{
  "n_layer": 9,
  "d_model": 256,
  "n_head": 4,
  "n_kv_head": 1,
  "head_dim": 64,
  "d_mlp": 512,
  "vocab_size": 2048,
  "activation": "swiglu",
  "norm": "rmsnorm",
  "norm_place": "pre",
  "norm_eps": 1e-06,
  "positions": "rope",
  "rope_base": 10000.0,
  "rope_fraction": 1.0,
  "qk_norm": true,
  "attn_scale": 0.125,
  "bias": "none",
  "tie_embeddings": false,
  "parallel_block": false,
  "init": "orth",
  "init_std_qkv": 0.0233,
  "init_std_o": 0.00548,
  "init_std_up": 0.0233,
  "init_std_down": 0.00388,
  "init_out_by_depth": true,
  "optimizer": "muon_variant",
  "lr": 0.0131,
  "lr_mult_qkv": 0.5,
  "lr_mult_o": 3.0,
  "lr_mult_down": 3.0,
  "beta1": 0.95,
  "lr_head": 0.00881,
  "warmup_steps": 101,
  "schedule": "wsd",
  "decay_fraction": 0.688,
  "decay_shape": "linear",
  "final_lr_fraction": 0.05,
  "batch_tokens": 32768,
  "seq_len": 1024,
  "doc_mask": true,
  "train_tokens": 129600000,
  "steps": 3956,
  "dataset": "wikipedia_en"
}
MLP neurons of a small language model. Each row is named by its layer, matrix (gate and up: input weights) and neuron, and shows model dimensions 32-95. Each number is 200 + 40 x the weight over its row's rms, rounded and kept within 0 to 999. A neuron's up and down rows have the sign that makes its largest values positive.
A block is one neuron, or neurons of one layer that tend to fire together. After each block is what it responds to, as a language model described it from the Wikipedia text at the highest values.

L3.gate221,281,167,145,205,214,221,178,137,123,157,191,186,220,163,155,198,160,248,206,212,224,176,137,207,137,190,285,167,182,253,237,234,181,186,97,221,162,219,183,215,145,178,164,221,252,169,203,175,163,186,185,235,152,228,235,238,230,183,268,186,188,150,254,300
L3.up221,193,193,164,238,234,215,224,224,146,163,160,204,195,231,223,215,214,233,161,220,318,255,188,273,180,198,133,199,197,214,215,163,249,195,203,250,246,278,252,123,206,185,203,148,262,257,202,250,250,213,74,227,169,185,193,172,188,199,193,217,219,244,253,168
Description: Opening square brackets mid-sentence or in table cells, as in [r], [no], [some]; also mid-word fragments like gr-ound, daugh-ter, Fre-is-innig.

L6.gate3,197,157,240,188,239,234,172,156,178,225,150,258,255,258,195,236,225,212,216,141,192,175,179,246,117,224,173,248,270,213,200,277,223,218,183,284,240,295,235,252,225,132,141,210,204,175,207,199,290,237,222,182,210,201,238,145,184,148,168,209,247,158,162,264
L6.up3,154,236,168,285,117,242,132,135,172,217,111,223,121,226,205,207,175,205,191,240,182,110,208,221,211,219,143,226,281,252,204,180,185,174,198,248,169,188,166,173,233,234,92,247,146,188,227,221,174,248,228,172,213,234,213,175,190,239,127,215,174,215,202,233
L6.gate111,146,183,197,171,159,145,169,208,161,214,161,190,282,176,128,226,197,190,177,225,156,198,189,170,197,151,128,226,208,302,238,187,150,273,185,238,202,182,166,198,279,289,95,230,162,179,173,162,250,220,212,196,253,196,197,211,144,223,195,143,176,145,157,173
L6.up111,155,264,279,197,194,220,198,176,193,183,133,200,240,178,174,196,141,213,217,229,171,233,280,140,212,204,156,214,161,250,194,211,215,202,174,139,213,246,155,115,205,298,174,242,198,213,255,196,201,211,164,135,206,181,233,208,212,173,153,249,241,183,252,237
L6.gate161,220,214,145,187,150,186,205,186,161,212,165,169,209,231,245,165,215,262,191,200,180,119,217,228,240,175,170,250,265,268,137,264,197,156,264,131,237,141,220,175,212,228,194,242,185,180,206,260,222,188,185,180,234,226,216,223,200,172,181,176,168,165,177,243
L6.up161,193,197,145,243,154,157,229,192,184,58,186,207,192,220,220,138,168,246,226,185,191,153,197,174,166,186,187,203,175,257,191,222,157,104,175,199,129,196,217,243,235,218,170,185,214,263,251,239,140,194,205,204,168,246,180,194,200,191,243,185,247,148,188,184
L6.gate295,238,251,164,177,207,162,159,160,132,183,117,197,219,170,196,225,184,251,164,223,235,210,172,206,177,227,234,289,257,238,210,172,205,199,200,197,254,177,217,240,290,200,205,143,193,221,242,112,230,228,284,181,174,227,192,213,252,204,260,283,144,185,165,192
L6.up295,172,172,208,204,191,264,180,185,242,261,187,160,254,254,182,227,295,244,256,106,161,142,222,209,142,191,223,230,219,94,210,213,235,178,178,254,209,253,204,223,101,209,225,255,203,194,152,249,179,235,190,174,253,133,197,233,179,227,232,167,193,202,197,205
Description: Commas, "and", "&" or similar right after a person's full name or other proper noun, as in "Mike, who", "Lee & Marco", "Ann Newlands, fathering".

L3.gate216,165,227,201,210,187,126,219,210,225,207,151,210,243,197,207,210,259,175,209,238,254,219,164,203,215,252,202,164,196,188,120,198,207,261,144,203,183,199,207,217,158,139,214,223,219,228,168,236,208,221,234,187,156,222,268,120,242,169,232,256,242,237,189,144
L3.up216,137,216,177,227,172,136,211,217,237,218,158,262,256,188,214,209,190,132,191,199,270,219,136,209,202,241,154,233,195,188,165,208,190,227,142,251,203,187,186,176,170,219,209,257,219,178,163,237,248,216,191,187,176,275,261,199,225,193,270,231,221,193,258,189
Description: Second newline of a blank line that closes a paragraph, list or table, just before a new section heading or paragraph, as in ==Reactions==, ===Mixed event===, The.

L6.gate201,194,218,183,260,190,241,187,180,236,149,155,270,178,244,169,235,155,224,168,182,260,236,132,188,190,188,187,207,210,214,184,189,220,178,186,228,254,237,199,157,168,154,242,267,189,191,159,146,162,247,211,169,266,201,233,198,181,141,107,165,186,160,180,192
L6.up201,175,98,242,253,192,214,180,138,91,224,207,256,179,204,185,197,107,293,183,151,209,156,292,210,209,231,233,237,185,180,189,169,271,173,200,114,200,259,214,202,239,115,208,199,180,156,188,227,115,204,216,246,217,234,178,255,175,225,184,216,224,109,212,161
L6.gate353,189,151,187,223,205,204,176,185,217,170,220,259,162,192,214,197,240,259,145,226,212,210,152,218,144,206,236,248,124,201,175,145,214,191,202,218,212,194,212,215,213,169,199,198,163,247,166,172,166,211,142,150,187,159,196,216,152,223,225,126,132,206,235,201
L6.up353,170,143,188,137,210,192,210,253,198,262,202,271,176,245,173,252,232,291,151,134,293,211,156,206,134,176,114,160,180,174,194,186,179,187,224,195,160,176,257,245,192,217,184,191,179,205,197,121,221,202,145,229,235,213,169,198,118,186,214,241,162,211,273,231
L6.gate465,191,222,221,188,226,248,207,213,200,220,211,178,235,221,229,239,172,170,252,217,138,135,130,158,174,164,228,139,168,203,162,157,196,198,158,184,170,131,151,210,245,199,265,186,201,178,137,206,229,176,238,107,173,168,290,250,195,208,138,195,180,237,230,146
L6.up465,183,282,201,162,145,272,150,185,174,197,114,218,197,192,219,216,162,200,172,245,259,203,194,138,145,171,222,138,137,165,115,194,226,219,241,267,201,133,210,253,223,209,164,198,178,190,124,180,277,242,150,245,178,218,144,151,174,207,227,157,216,244,232,193
L6.gate475,208,208,240,196,159,203,215,145,159,171,138,230,182,280,238,217,182,174,189,319,156,199,214,218,211,205,213,176,135,149,145,154,172,212,165,230,147,158,221,242,191,166,180,175,243,218,201,177,261,174,205,217,161,179,209,233,264,204,171,282,225,254,171,201
L6.up475,196,157,139,164,161,231,185,223,176,169,189,242,219,161,209,179,172,226,156,267,237,200,158,224,185,140,125,155,236,178,264,283,194,161,184,216,272,183,134,236,239,156,119,243,117,149,238,172,249,182,228,265,203,188,119,245,163,206,173,198,241,245,129,248
Description: Hyphens inside compound words and names, plus opening quotes before titles or terms, e.g. Swiss German-speaking, Anglo-Mysore, "Give Me.

L5.gate20,202,195,167,183,199,207,183,190,244,185,189,172,137,230,200,205,210,283,196,147,224,198,175,206,193,76,194,182,180,173,213,215,199,277,145,201,104,166,242,174,236,310,179,218,206,234,199,207,241,205,182,208,174,199,300,198,260,284,159,246,176,170,181,181
L5.up20,157,259,231,211,161,179,133,168,206,176,228,180,233,209,247,179,214,195,163,202,172,246,175,164,208,181,177,226,261,137,210,284,173,217,158,219,241,222,155,230,151,147,253,202,167,233,89,251,224,242,200,269,118,217,180,141,203,162,234,223,251,256,137,261
L5.gate42,130,199,96,227,175,206,214,222,197,253,278,220,216,201,211,190,250,164,154,228,210,198,225,242,253,200,164,86,182,169,161,246,192,221,175,201,195,154,218,229,195,176,196,263,129,225,221,164,190,211,198,232,158,154,166,240,148,288,199,206,193,142,168,274
L5.up42,135,241,294,250,155,196,179,222,244,138,230,247,158,256,199,207,228,199,140,216,202,201,206,202,167,152,191,186,171,195,205,270,122,257,139,187,229,162,181,269,179,164,224,175,212,176,204,209,240,228,164,176,161,144,192,188,188,157,215,150,136,148,216,194
L5.gate221,151,267,165,226,171,180,124,174,152,145,239,172,182,104,174,224,216,147,214,197,180,167,171,159,218,185,247,169,271,273,169,245,151,270,163,267,223,269,248,203,221,206,214,298,216,201,217,151,291,189,139,248,146,220,160,225,249,139,144,184,197,149,270,133
L5.up221,194,212,182,197,201,227,275,129,163,298,172,223,223,317,157,188,233,132,141,232,312,174,162,211,189,211,183,215,235,170,266,260,140,162,161,226,160,235,240,152,250,253,176,286,147,220,239,198,196,165,207,221,189,178,241,221,209,170,212,260,165,189,171,209
L5.gate426,255,168,114,202,275,194,174,183,123,174,213,222,154,146,181,202,213,200,221,207,258,164,227,152,167,203,208,217,212,140,119,171,175,151,153,185,202,204,155,139,200,142,150,193,133,242,193,223,201,243,131,174,154,126,207,243,249,241,240,186,204,208,212,167
L5.up426,210,189,187,171,193,160,152,207,195,213,119,198,271,162,154,101,276,156,235,240,236,196,214,219,192,170,274,230,201,210,181,230,209,218,242,195,224,151,200,209,196,209,256,250,121,252,128,205,261,139,200,215,199,149,230,256,182,202,207,201,230,179,183,219
Description: Opening quote marks that start a quoted statement or title, especially after "said," or "wrote:" in reviews and news, as in wrote, "the band's…".

L3.gate190,258,187,226,213,249,230,176,180,221,224,174,159,201,259,190,198,161,132,174,178,201,199,152,153,163,281,258,192,211,214,230,199,152,262,263,176,215,143,116,260,174,107,180,178,171,144,201,221,202,157,164,194,205,150,217,207,224,255,197,155,192,202,202,220
L3.up190,187,123,251,211,172,138,117,226,240,155,203,144,117,177,149,242,248,207,206,189,194,223,236,216,224,240,150,135,242,222,178,204,246,244,209,225,159,201,179,181,138,179,186,171,257,208,249,238,221,142,154,257,234,230,208,156,238,216,163,227,174,215,210,152
Description: Short inner pieces of words split into several tokens, mostly id in individual, also it, sc, ed, om (commit-tees, sc-oring, direct-ed).

L5.gate22,221,235,195,172,295,193,229,148,180,198,280,243,209,216,219,291,219,219,180,207,138,224,174,147,249,185,237,191,198,182,111,185,149,285,158,154,186,228,96,233,247,202,206,262,173,173,245,213,314,192,183,205,208,187,176,191,209,212,146,139,157,195,162,209
L5.up22,151,216,187,172,162,229,217,155,208,214,172,213,171,277,186,254,200,186,171,240,275,209,193,198,130,204,184,200,267,219,223,218,187,169,212,242,160,222,251,207,207,228,143,165,244,168,190,216,216,264,166,245,218,185,170,214,216,145,228,199,175,191,158,225
L5.gate111,222,184,174,207,257,209,205,128,226,195,229,247,197,149,227,188,208,158,222,239,187,213,178,155,229,191,170,169,152,234,181,192,205,234,168,191,231,207,197,223,259,227,143,270,252,233,302,242,169,173,210,207,248,176,240,176,263,195,180,239,130,138,250,221
L5.up111,223,238,193,229,204,202,140,158,205,205,234,226,131,246,253,196,248,182,246,189,226,239,222,171,182,163,154,195,226,229,193,371,178,180,176,172,188,185,235,175,159,216,190,217,186,243,208,166,184,217,186,153,236,155,169,199,219,176,175,282,155,203,241,182
L5.gate342,199,199,167,200,226,181,313,179,281,167,304,237,128,242,248,182,241,160,212,177,129,193,180,184,167,251,180,172,185,245,202,197,175,230,234,156,184,192,134,213,143,230,214,200,153,259,161,171,142,180,165,258,240,225,173,208,161,154,140,208,159,165,236,265
L5.up342,173,208,140,226,221,170,165,132,230,140,250,199,170,232,199,331,218,182,182,186,232,255,153,206,214,200,194,159,176,163,159,275,183,158,199,118,159,232,259,198,169,173,134,231,180,187,225,143,178,187,151,207,223,258,197,205,196,238,212,221,162,237,181,212
L5.gate391,135,199,200,186,155,212,272,193,260,156,244,210,201,218,211,202,215,115,214,187,154,263,217,211,238,189,163,165,191,216,185,189,176,286,175,190,122,270,260,205,192,235,193,159,217,163,259,205,186,241,185,250,204,220,199,201,174,237,228,185,281,220,219,196
L5.up391,171,215,196,157,218,155,260,160,260,168,191,225,165,200,159,230,105,195,213,191,267,246,160,216,193,293,175,202,164,229,208,212,195,252,242,224,124,268,180,180,155,236,240,178,243,254,186,248,312,239,173,215,223,219,154,214,147,162,211,194,195,153,197,224
Description: Early and middle pieces of split words, such as id in individual, it in literally and gr in progress, plus uniqueness words like first, last and only.

L5.gate58,229,119,215,125,222,206,207,218,219,218,123,199,202,215,148,230,159,176,166,182,180,151,267,263,188,145,194,250,269,257,252,197,206,147,160,192,182,216,264,243,197,206,123,160,164,210,124,252,204,225,300,168,159,120,183,206,232,238,197,245,231,185,141,156
L5.up58,140,162,268,180,198,228,215,177,202,232,198,209,145,299,227,229,268,189,153,245,248,213,191,209,202,217,174,195,131,238,253,254,190,196,195,211,188,210,208,232,183,189,190,223,105,140,269,197,271,234,270,247,240,139,175,194,262,185,156,231,196,210,244,220
L5.gate236,138,215,179,224,249,207,202,159,162,211,243,162,225,214,194,181,216,288,201,244,185,196,209,210,208,222,127,191,208,237,194,225,207,167,220,203,249,195,205,247,209,241,188,245,158,124,241,200,194,274,259,149,140,190,246,221,247,231,189,134,225,207,188,228
L5.up236,182,231,234,209,122,226,104,168,192,226,189,159,170,260,186,201,235,203,190,249,231,218,224,251,150,219,111,207,235,242,223,182,213,204,144,269,198,186,176,218,182,247,110,218,282,243,145,263,248,180,171,165,165,230,199,241,237,128,153,202,158,188,133,207
L5.gate297,251,246,246,249,216,171,167,166,196,245,175,172,171,186,170,185,206,212,262,205,130,217,221,241,235,157,219,173,258,188,252,161,239,131,143,145,118,225,184,216,265,155,218,170,138,152,193,198,146,257,200,219,227,192,181,194,143,157,132,103,209,181,214,156
L5.up297,141,188,216,220,161,234,239,222,228,166,162,180,233,241,132,194,165,177,230,258,202,203,207,200,247,198,107,196,247,185,216,253,170,141,174,167,128,170,210,258,222,209,158,188,182,265,233,241,238,191,211,196,178,124,247,241,125,221,201,186,239,223,141,216
L5.gate389,184,190,258,186,159,300,149,240,176,254,230,192,206,230,204,189,206,167,185,160,224,191,165,248,229,232,209,168,181,189,180,278,129,186,173,155,211,210,198,174,249,182,231,236,205,230,162,249,183,147,112,156,253,183,166,155,240,176,267,216,259,200,180,148
L5.up389,154,161,218,173,163,181,126,191,128,246,247,228,194,221,262,209,185,219,108,282,198,227,209,155,139,208,185,156,231,225,254,179,232,223,118,259,171,256,152,170,131,160,212,227,237,133,242,190,146,208,230,187,268,174,208,172,246,165,135,153,123,244,190,141
Description: Commas, sometimes and or an opening parenthesis, placed right after a person's or entity's name and before an appositive or another list item, e.g. Wilhelm Trapp, / Prince Harry, / Brad Bevill and.